config.yaml
num_hidden_layers: 11
num_attention_heads: 8
num_key_value_heads: 1
intermediate_size: 512
hidden_act: "swiglu"
rope_theta: 1000000.0
attn_scale: 0.125
bias: "none"
weight_decay: 0.055
max_grad_norm: 1.0
doc_mask: true
max_steps: 8167
MLP neurons of a small language model. Each row is named by its layer, matrix (gate and up: input weights) and neuron, and shows model dimensions 0-127. Each number is 128 + 32 x the weight over its row's rms, rounded and kept within 0 to 255. A neuron's up and down rows have the sign that makes its largest values positive.
After each neuron's rows, "fires in" lists the words (lower case) most often at its 100 highest values on Wikipedia text that the model never trained on.

L5.gate221 [168  88 171 136 147 153 154  93 228 149  67  59 129 129 112  79 134 115 177 104  88 152 161 155 154 164 135 116  89 155 101 159 125 149 142 102 173  72 144 160  94 100 117 158 183  89 125  99 122  94 133 159 113 174  85 139 139 120  78 163 107 137 129 109 108 178 161  92 200 147  83  80 127  81 116 112 169 131 164 123 121 125 112 125 127  97 108 173 124 123 122 162 100 107 106 178 147 121 117 120  80 134  82 171 114  70 105 149 139  63 154 157 154 131 102  60  56 113 120 141 131 155 108 133 128 179 116 164]
L5.up221 [129 126 116 132 129 151 119 149  95 140 145  63  95 155  76 150 179 150 197 108 124 138 110 132 163  83  80 169 161  85 154 122 118 104 143 133 146 116 179 151 155 130  90 198 141  77  58 122 129 105 156 155  54 118 119 203  82 119 110 116 103 160 133 101 222 134 101 113 106  88  95 122 153 150 129  71  81  93 171 105 148 116 167 186 165 122  85 152 143 108  95 191 162  96  63  88 127 126 117 104  90 140 116 110 189 169 134 170 187 127 114 135 178  63 159 152  89 120  66 108  93 205 120 114  76  79  83 154]
fires in: "can", "may", "according", "could", "cannot", "democratic"

L4.gate354 [154 161 106  86 121 150 136  87 209 161 141  96 169 108  69  74  80 101  88 154 146  76 147 162 130 110 131 156 125 142 210 202 118 150 140 149 122 186 146 120 113 136  85 201 142 136  96 104 131  98  92 113 128 131 106 134 131 116 136 108  86 130 117 166 129 154 122 151 188 123 128 150 107 152 133 134 173 163 169 162 213 142 137  96 116 105 166 100 104 148 117 132  88 135 114 136 122 102  94 168 116 148 121 137 126  95  72 122  84  97 140 106 148 135 165 115  76 135 125 133 181 121 102 139 158 148 119 142]
L4.up354 [167 126  82 120 168 133 167  99 133 129 162 116 162 199 132 101  88  88 143 127 133  80  92 105 114 190 121 230 146 116 171 125  99  75 157 197 107 147 145 118 131 106  83 127 116 129 102 141  51 124 100 124 158 161 124  90 104 149 174 106 146 103 117 152 107 103 144 174 127  95 106 134  97 200 167 116 143 106  94 109 104 128 165 130 112  94 177 159 142 137  77 112 149 115 153  97 126 132 183 127 147 150 152 157 115 120 129  98  95  99 142 128 140 153 128 151 134 152 161 148  81 133  93 160 123 115 118 155]
fires in: "like", "place", "david", "grace", "likely"

L2.gate385 [183  77 149 114 140 120 174 118  76 110 161 136 116 126 122 109 214 140  98 133  95  85 152 128 196  15 103 153 139 123 146 133 107 150 156 129 134  94  49 121 123 112 135 135 109 101  40  93 102 156  92 124  98 139  94 113 188 155 102 172 206 140 154 130 168 143 129  75  90 158 112 144  78 173 101  68 122 135 112  76  70 159 111 138 137 115 176  92 130 118 122 105 118 165 152  98 141 133 101  70  86 144  86 155 145 147  85 143 114 174  68 131  93 184 115 164 106 173  74 105 118 138 114 143 127  72 181 145]
L2.up385 [219 107 176 107 110 123 178 125  76 123 169 110  97 176 103 128 186  94 119 115  66 159 107 182 151  76 136  86  93 100 172 108  95 174 153 123 132 122  90 135 160 188 131 154 102  97  75 104 106  94 129 148 121 158 149 112 150 139  77 178 160 104 105 146 118 150 142 146  99 169 150 187 120 153 125  92 146 182 164 113 129 171 131 111 157 126 157 139 103 140 109 139 144 123 150 142 146 147 100  79  97 155  73 107  80 219 156 138 154 129  58 158 131 166 178 170  92 142  73 184  62 170  75 137 145  87 125 134]
fires in: "8", "9", "87", "b8l", "91"

L2.gate259 [148  92 131 192 111 146  89 159 104 130 125 128 123  88 123 137 157 105 135 122  97 111 160 183 165  99 115 110 156 136 137 103 135 120 142 163 182 133  94 144 173 145 131 160 138 145 109 134  82 111 124 131 140 157 107 135 123 113 103 203 158 131 111 119 175  84 133  87 147 116 100 127 101 162 129 118 169 128 163 114  74 150 104 115 113 219 125 107 182 153 151 165 133 189 126 157 160 156 143  78  59 109  96  47 159 143 169 188 130 102  87 166 143 165 166 102 113 151  64 119 121 106  92 141  98 111 135 130]
L2.up259 [139 187 111 157 145  99  86 125 182 116 115 121 108 164 128 167 121 153  84 129 101 151 147 223 141 111 147 150 170 106 158 101 101 106 140 177 189 100 108 139 198 164 113 108 125 174 100 133  50 157 130 181 214 121 113 111 150 110 155 170  53 148  94 145 141 152 147 196 143 115 146 189 122 139 141 112 168 154 154 118 131 141  73 189 144 165 142 117 133 153 148 187  66 149 132 152 109 111 105 152 114 168 125  83 164 124 150  99 135 222  81 183 158 124 112  77  77 108 130  89 156 105 161 175 155  85 107 108]
fires in: "9", "2009", "978", "91", "92"

L5.gate204 [ 97  85 103 123 135  92 115 107 123 130 121  89 105  58 122  88  72 110 116 123 168 138  81 105  94 144 137 189 123 136 126 165 127  86 127 118 106 121 137 106 154 128  87 100 131 178 142 140 122 188 123 158 157 178  86 156 110 121  96 124 135 105 155  82 161  91 116 121 135 133 152  69 107 134 130 174 115 110  90 113 114 136 158 145 153  54 167 105 135 140 123 118 127  99 116 185 167 100  76 103 102 118  97  95 160 104  73 184 112 136 104 217 116 133 185 128 173 109 161 140 133 143 121 197 150 107 134 202]
L5.up204 [101 154 117 175 129 182 116 131 111 165 166 163 135 124 201 110 110  96 137  61  86  83 156 130 104 151 105 150  61  88 108  68 138 125 122  84 162 123  94 120 117 124 134 102 178  37 141 151 117  86  94 121 122 170 140  80 123  85 104  95 106 218 139 123 104 159 124 200  88 109 133 182 141 124 102 143 145 152 150 104 123 114 123 128 151 121  79  96 126 107  92 144  71 202 126 163 146 115 188 125 190  90 108  94 136 122 101 105  70 151  95 190  92 108  70 178  94 153  88 119 102  97 109 168 125  97  38 134]
fires in: "suzuki", "united", "white", "television", "coaching"

L4.gate493 [140 111  99  89 188 115 151 148 170 112 101 116 153  79 117  48 103 110 178 126  87 112 160 152  92 108 145 148 128 106 128  80 158 100 114 126 112 122 130 123 179 121 147 119 125 125 177  92 149 108  66 154 163  83  81  84 128  99  60 120 100 127  79 166 103 190 114 139 107 149  45 110 103 174  99  93 142 139  66 108 145 123 143 159 114 149 119  87 112 110 106 133  93 134 136  77 149  90 188 158  67 155 123 157 120 108 152 116 180  84 150 188 110 127 159 100  97 171 115 109 135  50 118 102 141 127 133 116]
L4.up493 [129  97 151 187 122 120 123 134 118 172 144  71 156  60 123 125  85 176 123 124 125 183  57 148 136 141 153 163 190 103  71 128 132 157 131 142 124 121 157  67  86 106  97 141 149 128 137  85 146  77  91 134  71  78 142 149 144 144 126 103 101 128 110 102 145 176  83 134 112 145 165  85 105 150 114  53 177 153 119 189 129 112 174 162 106 173 133 111 143 140 125 176 181  90  74  69 141 152 146 101 154 125 147 119  98 125 140 147 116 150 128 110 100 132 126  64 105 147 140 176 144 104 169 144 109 139 128 182]
fires in: "in", "through", "throughout"

L5.gate80 [ 34  97 112  82 134 132 195 145 168  94  56 134 117 118 126  70 134 124 176 123 100 120  66 120 126 142 129 101 185 139 109 141 107 143 157  70 107  88 141  75 147 125 158 155 114 152  79 114 129  91 110  85 163 113  98 110 164 165 151 194 134 158 139 116 106 112 143  61 153 119 116  99 189 103 113 144  96 136 178  93 158 193 191 120 134 155  64 112 184 130 113 126 112 156 122 162  89 166 155 109  54 179 184 132  61 141 184 172 144 186 137  89 186 154  93 152 160 126 215 131 124 101 177 107 153 132 154 142]
L5.up80 [111  81 120 188 154 144 150 109 131 102 127 117 113 136 165 119 132  99 152  99 101 167  98 132 158 137  72 184 123 125 115 174 191 128  96 133 128 141 149 135 125  94 128 184 129 129  60  94  99 137  96 167 146 122 178  97 148 179  82 133 116  99 113 108 154  92 171 127 113 137  71 123  98 154 117 173  82  92 128 153 148 163 114 114 142 160 146  69 150 144 125 151 138  90 134  82 174 126 135  85 151 172 104 156 166  97 141 111 160 176 124  99 116  96 107 143  99 142 166 171 116 116 119  87 153 142 118 144]
fires in: "november", "october", "december", "august", "just"

L3.gate129 [171 113 161 152 131  63 149 112 128 158 161 150  78 143 108 125 125 158  61 124 101 196  96 182  90 157 124 100 119 123 129 115 130 168 129 160 147  99 174 118  62 158 118 155 156 128 122  89 126  83 137 139 175 170 121 119 128 128 108 199 116 121  67 152  87 132 103 188  84  87 114 137 118 160 102 114 117 149 135 129 116 186  94 151 187 152 174 112 213 138  90  71 109 120 190 110 170 124  49 163 171 155 160 119 153 108 105 123 110 128 107 145 144 116 176 150  76 184 156 110 150  97  67 129 115 151 114 137]
L3.up129 [ 36  55  74 140 120 114 110 192 145 104 142 158 102 130 209  86  87 107 102 133  91 126 123  78 124  78 120 123 137 112 136 127 105 112 134  90 129 109 108 103 169 171 177  64  77 190 114 147 164 139 124 127 166 122 134 113  45 134  93 130  95 163 144 189 113 142 156 140 104 116  89  87 157 118 116  99 130  98 163 104 103 141  59 128 144 147 137 106 156 149 146 107 113 142 126 151 101 151  57 110 112  79 113 136 155 106  89 112 103 106 113 118 169 124 126  95  88  90 141  85 114 155  81 135 110 139 126 128]
fires in: "had", "has", "have", "won"

L5.gate276 [ 97 134 133 115  35 125 132 139 128 118 144 182  90 156 131 117  63 128 142 138 123 162  97 123 165  76 138 111 126 101  94 104 101  68 129  82  92 144 116 166 102  91 112 124 147 144 113 168 116 116 110  91 115 109 108 159 175 135 132  92 144 101  72 175 147 137 128 104 177 175 135  74  79 152  98 118 136 109 199 135 123  67 130 128 115  99 140 165 188  31 142 108 188 113  91 130 195 172 109 116  67 100 138 135 109 188 112  57 174 128 177 160 137 102  91 121 140  99 165 175  95 176 132 123 173 122 177 136]
L5.up276 [ 99 208 106 138 146 163 155 107 169 102 128 196  98 112 157 113 151  46 147 189 191 169 138  74 130 128 155 143 116 177  99 127 103 133 123  94 191 168 110 133  87 107  83  78 160 166 182 121 125 109 134 128 186 147  76 125 114  93 147 179 101 167 158 107 166 119 202  96 137  85  97 110 110 111 168 126  66 140 150 131  57  91 155  93 143 175 108 129  55 128 151 141 122 110 115 137  98 150 128  96  92  88 184 195 151 119 105 113 113 163 150 105 102 149 111 132 123 110 125 155 158 128 160 195 125 146 124 166]
fires in: "november", "june", "august", "july"

L2.gate228 [ 99 128 155 145 107 204 147 159  90 107 114 124 152 148 130 140  92 125 137  97 103 114 168 180 117 104 120  93 103 118  88  80  81 135 202 113 126 115 125 146  81 166 110 135  24 132 157 114  94 114 119 114  81 173 154  94 169 153  88 101 124  79 151 157  62 163 126 131 123 128  97  45  94 135  72  78 113 188 132 121 126 132 135  52 137 112 113 125 137 144  76 145 133 191 105 116 153 171 134 121 127 149  95 110  94 152 130 160 125 127 166  71 136 152  58 105 104  73 159 149  97 114 137 127 116 112 132 151]
L2.up228 [136 146 104 131 110 170 138  92  92 137 107 115  84 161  87 108 104 176 170 150 128 201 149  96  80 124 125  72 110 145 170 132 213  95 128 111 141 140 145 148 154 155 170 150  98 144 137 135 144 117 175 119 121  31 143 141 164  93 115 194 138 100 116 114 134 160 127 116 136  52 203 154 137 128 122 169 146  95  88 139  50 135 128  72 130 114  72 117 111 155  96  81 149 161 155  83 111 113 215 109 140  45 151 156 168 142 104 160 148 131 116 163 195  96 191 161 116 136 145 137  74 120 116 101 156 152 192 148]
fires in: "000", "706", "773"

L2.gate130 [123 118 160 144 116  97 138 126  95  83 107 147 149 138 114 186 183 123 109  60 112 128  95 194  75 121 129 100 109 201 144 180 145 153 143 122 145 106 153 137  79 171  80 122 118 142  76 124 134 129  73 127 148 123 145 143 189 115  36  91 164 120 148  77  80 181  71 113 135 152 163 144 132  77  96 121  98  93 101 116  72 139 102 114 159 138 152 112 199 139 133 136 160  95 174 109 132 140 123 103 106 143 101 132  38 143 140 138  88 185  85 125 118  78 142 106 110  68 124 106 123 184  56 134 165 105 115 157]
L2.up130 [161 153 176 144 131 141 148 184  93 135  81 130  65 167  97 138 154 102 104 121 125 158 130 135  92  86 112 170 137 115 101 117 137 128 104 155 143 123 118 186 159 174 121  92 153 143 153 108  72 107 128 161 100 121 160  68  74 119 167 174 136 136 134 151 171 105 157 115 153  87 180  69  95 110  46 106 104 123 118 138 156  89 103 146 138 133 106  89 196  97 155 162 138 142 207 107 147  85 130 143 144 139 171 147 140 113 111 160 158 114 191 103 111 129 170 152  81 118 138 187 175  88 142 214 172 194 141 121]
fires in: "000", "0", "802"

L2.gate111 [109 142 162 175 151 107 150  45 116 158 122 148 148 133  79 164 110  99 141 114 102 154 130 138  89 109  99 153  70 123  83 114 146 110 118  82  85 147 106 103 134  91 115  88 126 129 165 107 123 166 106 128 160 155 111 118  42 130  93 154 108 146 100 103 137 117 150  62 135  87  92 118 126 119 136  96 108 142 119 128 135 119 115 153 192 187 173  92 136 181 122 150 125 141 127 109 103 117 104 100 161 113  58 118 196 129 130 118 119  87 104 140 151  59 109 124 129 128 143 142 126 163 154 158 134 101 116 125]
L2.up111 [ 39 149 122 103 149 102 180  58  92 123 122 130 110 167 116 191 111 119 136 185 106 125  97 140  53 162 135 146 149 107 100 117 150 207 133  76  92 122 127 122  79  83 130 113 134 131 150 125 122 141  92 135 121 155  98 162 104 101  81 149 169 174 109 148 117 145 173  98 135 120 162 143 109  81 168 146 147 131 164 139 162 153  91 119 159 150 165  97 188 232 121 190 128 132 126 143 152 106 107  90 148 116  85 144 141  99 136 140 148 142 118 165 147 118 128  94  89 149  93 184 120 132 173 125 128 109  71 127]
fires in: "life", "career", "code", "cm", "charge"

L4.gate467 [152  97 118 184 107  93 172  91 130 123 143  85 175 111 123 123 188  82 169 116 130 136 153  75 159 131 128 187 129 120  75 147 114  87 180  95 143 117 184 106  98 144  90 176 131  96 151 119 124  58 136 143 109  85 107 139 157 146 117 123 123  82 133 147 140 142 125 142 201 131 179  88  73 126 166 159 120 100 107 165  91 176 109 109 120 124 175 110 123 163  79 164 167 179 163  49 109 100  65 127 145 141 190 140 117 180  93 139 108  82 156 106 155 183 136  93  83  97 113 100 107 170 138 171 138 192 113 109]
L4.up467 [184 145 122 131 173  36 148 120 194 187  98 173 166  88  95 135  82 136 109 108 144 172  99  89 174 108 126 130 115 162 115 100 142 129 108 130 153 142 111 167 103 150  57 173  89 117 134 129 164 113  86  94 106  87 134 148  97  96 143  58 186 163 119 107 111 200 157 131 126  55 173  92 162 129 121  95 152 172 173 101  89 115 140 126 104 146 124 104 178 139  96 150 162 110  91 107 142 152 128 167 131 134 170 102 110  86 143 178 147 114 143 164  83 147 100 134 105 122 138  97 152 112 103  63 133  93 118 156]
fires in: "japanese", "golden", "popular", "population", "japan", "gold"

L5.gate453 [161 199 105 121 101 156 202 156  97 114 158 160 132 108 107 134 129 127 163 139 119 119 108 157 113 130 158  99 151 157 116 132  74 102 139 112 123 141 158 103 137 141 100  73  87 132 107  88 155 103 144  98 130 151 156 136 119 105  60  99 176 170 135 150 135  60 101 103 123 142 136 141  91 141 147 143 141 119 138  99 157  80 184 225 114 104  24 123  98 138  98  92 130 152 116 190 140 168 118 171  76 115  85 127 160 118  88 107 162  85 145  81 109 153 105 162 174  82 106 122 136 140 161  99 156 107  93 103]
L5.up453 [151 102  99 179  72 144 151 178  96 135 109 108 122 175  71 187 114 196 169 163  90 120 150 100 130 118 133 200 169 127 118 170 180 128 148 120  86  80 103  99  97  61 144 106 188  80 112 111 114 121  71 125  96 163  92 123  80 125 174 121 141 189 154 146 124 177 148 120  92  65  92 102 131 142 100 114 103 110 157 124  97  79 123 124 137 115  97 120  56 190  96 184 141 108  93 135 134 114 148  70 119 114 155 151  76 130 112 124 108 140 133 141  95 107  96 171 134 142  92 144 141  92  87 185 126 121  97 163]
fires in: "united", "mf", "genus", "french", "drago"

L2.gate132 [158 163 174 120 113 143 138 173 122  80 106  96 103 122  59 151 193 113  83 186 173 160 118 169 131  95  99  96 155  64 152 165 121 126 167 108 103 144 105 131 109 172 135 153 183 139 138  50 103 156 142 111 127  86  97 153 146 123 114 232 127  46  84 167 167 130  81  98 144 125  74  97  98 137 116 144 123 158 141 132 113  90  75  99 135 149 164 170 113 163 166 139 155 225 170 127  84 110 123 147 127 108 110 116 128 134 124 143 107 123 143  95 125 116 106 118 116 140 162 150  84 163 121 188  93 156 106 132]
L2.up132 [140  94  86 127 169 111 115 144 129 181 119  91 178 104 109 120 132 145 129 175  45 133 140  99 114 136 147 101 143 101 204 133 137 100  60  81 122 113 114 167 187 117 146 172  66 120  77  99 152 186 118 145  77  98 162 107  92 173 101 132 127 180 109  84 141 113  92  86 125 151 183 131 146 161 150  94 163 165 118 172  82 151 155 160 111 136  57 129 196 122 121 127 174 179 111  88 119 102  89  96 130 109 187 116 135 164  97 148 148 119 223  75  58 149  90 168  90 131 106 132 147 112 120  49 137 112 103 135]
fires in: "000", "played", "may", "playing", "players", "player"

L5.gate303 [145 111 113 148 165 165 183 134 154 137 129  71 137 135  95 196  83 140 107  77  93 147 146 167  95 131 147  56  95 145 106 130  62 173 106 105 130  88 164 124 147 149 131 156 110 106 135 105 142 115 179 106 103 100 125 115 181  93 146 147  83 165 149 108 103 148 127 168 156  90  92 133 139  91 106  84 179 142 135 101 196  83 107 112 145  46 156 123 148 139 126 113 130 141 135  19 125 152  97 141 163 167 116 147  87 128 100 134 111 131 118 142 144 140 144 122 114 147  86 111  99 162 122 148 111 150 116 136]
L5.up303 [140 123 146  68 158  80 136 150 152 127 101 140 111 211 109 106  88  75 122 140 173 106 150 114 184 118 124  97  94 141 151 127 135 159 117 106 138 169 109  93 142 128 117 119 136  84 157 155 126 158 179 142 139 112 155 154 101 153 138 220 125 203 106 159  92 110 122 103  98  69 104 162 188 134 129  90 196  52 134  91 120 119  96 132 136  97  79 137 154  95 104 181 135 168 131 134 111 134 122 128 157 115 128 123 136 147 111 114 122 204 116 131 144 150 209 160 157 121  72 137 133 157 119 140 107 165  97 151]
fires in: "have", "can", "having", "could", "although", "has"

L3.gate45 [104 188 103 133 169 109 175  89 133 158 144 159 134  72 151 123 143  93 106 126 137 165  98 162  67 134  97 115 178 112  73 113 147 126 201 152 147 180 165 142 104  64 101 136 161  96 148 106  68 109 149 138 132 128  80 120 111 110  85  97 157 117 125  92 148 182 161 149  79  96  98  87 157 115 106 129  97 115 113 122  74 128 125  79 114 117  96 109 199 118 112 161 141 152  97  70  86  58 149 105  73 107 134 149 100 142 150 145 126 111 107 170 152 146 120 119  64 102 158 114 184 133  71 155 136  77  82 119]
L3.up45 [148 180 101 128  67 106 171  75 101  95  67  94 101 165 102  97 124 121  98 180  91 183 109 113  55  84 134  65 153 136 152 143 106 108 227 151 131 137 163 121 134 127 151 142 180  78 117 109 152 100 156  81  98 124 133  89 168  85 117 130 115 143  71 140 146 119 162 169 132 101 113 142 188 135  96 154 143 122 148 118 138  94 136 125 122  96  89 107 166  60 149 175 113 123 114 127  95 114 142 146 124 161 159 107 176 141 122 158  84 161  82 146 115 151 163 159 144 150 124 132 136 159  21 102  90 115 103 122]
fires in: "000", "577", "500", "802", "706", "773"

L4.gate386 [162 127 135  67 134  95 153 163 175 159 138 124 118 119 158  67 138 209 179 138 121 134 120 160 131  97 118 155 117  86 185 106 100 177 113 144 153  83 175 137 157 110  94 165 113  56 144 101 164 115 117 118 117 137 112 145 155 145  99 110 150  81  44 139 103 127 121 105 139 131  54 102 114 118 147 111 106 105 150  73 137 149  93 121 119  74 118 129 135 127 134 100 134 119 108 168 133 141  43 101 138 141 159  87 136 150 119 106 115  81  82  79 134 137 176 100 126 132 154 119 160 138 146  64 112 172 105 133]
L4.up386 [ 96  96  89 104  89 112 118 121  75 119 154 112 177 163 191 121 152 152 111 138 146  98 137 132 131 121 119 165 177 149 164 153  94 152  98 146 211 120 126 135 155  75 111 116 125  78 200 151  96 118 159 132 104 184 129 120 141  98  88 139 177 159  73  76 114 165 126 179 147 104 140 112 146 123 155  85 161 113 164  81  97 146 131 126 166  67  90  90 152 190  84  88 129 163  84 120 157 172  77  93  89 131 155 210 108 165  83  66 151 134 128 180 124 107 162 120 118 135 137 138 152 167  43 129 101 113 110 149]
fires in: "can", "has", "have", "may", "could", "will"

L5.gate12 [ 96 135 114  93 123 121  94 133 124 138 184 167 170 100 129 132 143 152 159 112  97 139  83 122  65 178 140 138 170 128 114 148 128 116 180  71 102 112 163 140 154 136 182 105 113 161 144 124 145  69  91 111 166  80 111 135 157 128  99 150 135 148 138 119 149 113 127 113 119 157 142  81 138 152  56 102 155 162  84 117 193 135 145 151 147 133  95  74 139 154  80  80 134 137 129  54 135  83  73 160  75  98 125 123 124 109  86 140 108 156 196  63 128 161 131 106 129  83 110 137 145 148 136 140  42 119 109 111]
L5.up12 [115  47  86 138 158 128  95 104 109 116 130 142 123 128 111 110 120 146  44 138  74 135  98 139  67 113 120  92 141 100  94 148 130 112 141 146 123 155 121 102  93 156  93 114 141 115  65 101  97 126 114  95  74  98 137 166  28 182 110 105 127 112 116 105 134 150 157 228 130  99 115 134  92 112 117 131 177 114 157 149  67  95  95  50 151 162 108  85 165 119  88 138 155 125 127 147 119 154  97  75 105 153 124 108 151 102 107  66 145 113  93  71 104 157 189  88 105 104 156  77 111 100  98 148  73 124 113 157]
fires in: "from", "through", "as", "throughout", "label", "the"

L5.gate299 [ 90 105 113  93  68 106 151  88 170 101 157  90 150 165 154 127 149 113 101 124  84  97  76 163 153 144 127  57 116 155 126 202  92  82 147 168 125 139 110 112 117 138  98 145 106 129 158 117 100 133  67 131 160 139 131  85 125  35 155 130  90 134  97 149 120 121 104  96 147 141  46 115 155 182 178 148 146 145 125 189 155 160 148 124 163 160 145 173 160 120 134 181 102 138 149 115  38 183  86 135 168 115 105  73 137 142 158 122 136 162 136  95  99 183 142 129  91 125 134 187 158 124 124 161 114 160 138 130]
L5.up299 [136 165 133 148 211 120 132 152 142 142 181 138  86  79 117 137  83 105 140 182  87 119 108 154 134 129 105 110  99 129 109  66 120 102 145 130 173  36 101 126 147 143 152 150 122 124 129 104 103 167 126 104  87 116  99 120  91 171 120 133  91 126 101  97  75 111 116  62  79 229 134 127 157  75 136  78 126 140 111 159 132 108 135 123 100  90  99  94 161 119 107 195 108 150 133  62  85  90 179 105 169 117 123 133  94 146 117 122 136 142 178 103 145 152 108 142 152 115  75 175 186 102 152 135 172  98 161  38]
fires in: "and", "to", "or", "joseph", "across", "outstanding"

L5.gate426 [ 80 170 151 154 133 177 139 121 121  96 158  87  88 123 214 108 149 159 136 164 123 110 138 189 101 105  89 121 140 175 108 145  84 159 208 118 125 134 102 161 116 104 138 116 134 126 102 141 106 170 115 129 132 134 134 115 122  71 185  96 147  59 161 114 161 110 194 151 152  91 160  69  87 170 183  82  65 104 102  73 132 165  77 153 111 114 118 105 136 194 160  87 104 139 131 106  96 137 146 156 139  78 151 129 100 113  70 136 139 130 137  93 121 152 108  91  87 106 104 160 148 174 109  82 126 153  96 124]
L5.up426 [113 171 143 168  90 156 123 120  99 170 120 122 104  97  51  88 129 131 118 113 168 215  99 105 153 142 147 182 169 163  81 113 126 118 148 143 126 107 114  80 107  88 184  95  80 130 141 118  98 125  84 122 152  94 159 131  99  72 106 144 187 190 141 149 116 147 158  88 172 128  83 123 127 112  97 115  72 116 147  85  84 143 147 144 154 148 151 144  80 118 178 130 130 154 129 119 154 151 103 100  96 127 174 143 153 142 159  97 145 138  57  81 151 127 151 138 149 175 116 169 170  98  66 118 148 163 169 167]
fires in: "family", "women", "children", "girls", "private"

L3.gate473 [201 135 152 125 117  94 104 102 109 106 141 118 128 120 163 177  94 112 128  70 172 127  80 112 145 165 115 107 112 138 128 150  97 112 151 125  53 137 143 113 163 158 138 100  75 136 103 100 123 161 114 115 146 154 189  93 101 148 158 111 107 100 186 172 156 163 134 154 162  84 130 121 124 110 127 173  87  88 154 159 106 126  64 138  85 123  63  59  93  77 144  93 157 138 136 193 149  64  80 138 108  91 188 100 116 158 103  88 128 169 108 178 141 123 126 205 145 149 167 139 130 140 110 151 103 132 158  71]
L3.up473 [130 114 152 157  79 132 121 153 162 145 161 103 111  94 132 132 163  95 135  85 134  93 104 138 131 134  75 144 139 138  52 140 139  93 207 134  88 112 132  86 119 138 120 116 150 109 155 136 136 131 100  94 100 139  68 145  73 137 120  92 113 118 102 145 142 114 107 167 100 140 126 128 172  99 158 106  62  86  66 148  93 155 189 177 130 149  61  83 108 138  92  97 145 185  82 166  94 110 184 143 107  85 132 118 166 189 121 132 162 191 121 185 102  91 123 168 153 128  98 173 142 178 156 143 136 148 118 110]
fires in: "united", "medical"

L5.gate440 [120  84 151  57 155 136  95 123 141 155 150 168  82 146 151 120 141 181 101 137 117 164 104 116  74 155 137 126 163 129 109 107 118 125 140 166 107 102 102 104 117 130 130 178 127 125 140  81 132 103 110 164 126 131 120 109 126 175 107 101 142 152 142 154 150 157  46 158  84  93 151 100 113 147 153 101  88 123 173 174 111 151  91 188 178 137 111  98 111  35 159 183 123 137 133 166 103 197 102 143 176 141  99 182 115 106  82 146 154 180 124 146 115  70 179  76 137 129 138 121 115  88 126 124 149 135 171 141]
L5.up440 [126 101  88  66 180 160  60 201 147  79  95 153 102 127 101 106  80 154 106  77 119 109  69 111  88 152  94 128 139 159 137 153 139 155 112 164 142 144 129 158 117 108 134 101  47 166 109  87 123 147  78 120  82 137 119 124  83 196 135 133 107  82 106 107  94 131 154 150  98  95 169 153 127 166 142 126 139  91 155 110 143 149  88  75 154 108 154 127 136 131 149 132 105  66 123  93 142 195 160 111 169 151 135 161  89 118 132 124 124 138 117 117  79 126  82 132 133 129 102 123 150 147  89 134 174 143  99 102]
fires in: "has", "these", "have", "were", "several", "are"

L3.gate215 [121 143 103  76 135 127  89 150 121 101 131 122 149 100 106  74 187 115  91 170 159 211 121  94 151 140 117  81 190 141  90 114 101 174  60  82 151 158 135 169 109 138 106 130 165 126  74 135  79  95  80  76 154 105 116 161 144 153 114 186 167 106 144 134 140 138  87  72 146 169  55 117  95 130 106 112  95 125 118 110 106 121 141 106 148  71 133 140  91 134 157 117  69 145 118  95 164 116 160  83 101 111 139  71  88 190 160 192 152 145 133 158 104 163 137 159 107  97 194 128  83  90 116 118 139  87 128 110]
L3.up215 [127 161 141 191 129  77 142 168 176 105 126 146 129 105 111 140 132 104 108 118 100 171 141 144 152 171 116 158 121 100 112 130 185  89 197  64  99 161 152 138 144 120 105 121 126 112 113 122 152 142 124 130 156 129 111  85  80 116 147 160 126 142 137 117 183 123  87  60 132 103 157 105 104 117 148 150  70  97 150 126 139  81 168  80 108 121 145 132 115  80  81  97  47 126 155 172 162  84 140  70 126 100 112 121 145 115 137 113 140 145 139 126 153 141 158 116 133 152 126 130 147  77 121  95 143  93 150 103]
fires in: "november", "october", "august", "soviet"

L5.gate336 [145 119 107 113 110  73 135 148 137 143  37  16 128 144 131  42 151 163 103 115  94 102  95 142  78 185 139 194 100 107 199 136 110 140  70 137 150 125 100 116 148 100 102 182  89  68 117 160 108 141 147  80 122 112 117 154 168 132 142 169 166 170 127 103 111 108  99 158 140  44 164  95  71 138 162  55 119 149 138 127 159  93 143 125 120  92  77  87 119 149 124  87 103 146 140 116 129 155 121  51 145 107 140 132 165 129 181 145 121 191 136 107 107 133 155 108 115 144 137  82 158 127 132 125  92 136 166 125]
L5.up336 [164 104  90 141 120 135 114 183 122 113 102  83 137 101 108  74 150 191 113 139 146 135 137 151 105 171  66 154 135 172 163  77  82 104 104 167 136 183  93 117 220 114 130 151 118  99 110 139 143 123 128  92 124 151 107 120 126 153 176 169  90 106 112 130 113 102 104 179 118  86  95  94  83 150 154  51  93 142 148 109 105 157 115 101 138  56 116 121 168 126 141  82 144 123 117 155 180 174 117  58 108 146 159 117 123 127 148 122 154 131 124 117 127 125 142  99 110 164 178 108 154 120  80 117 100 157 125 139]
fires in: "to", "would", "may", "could"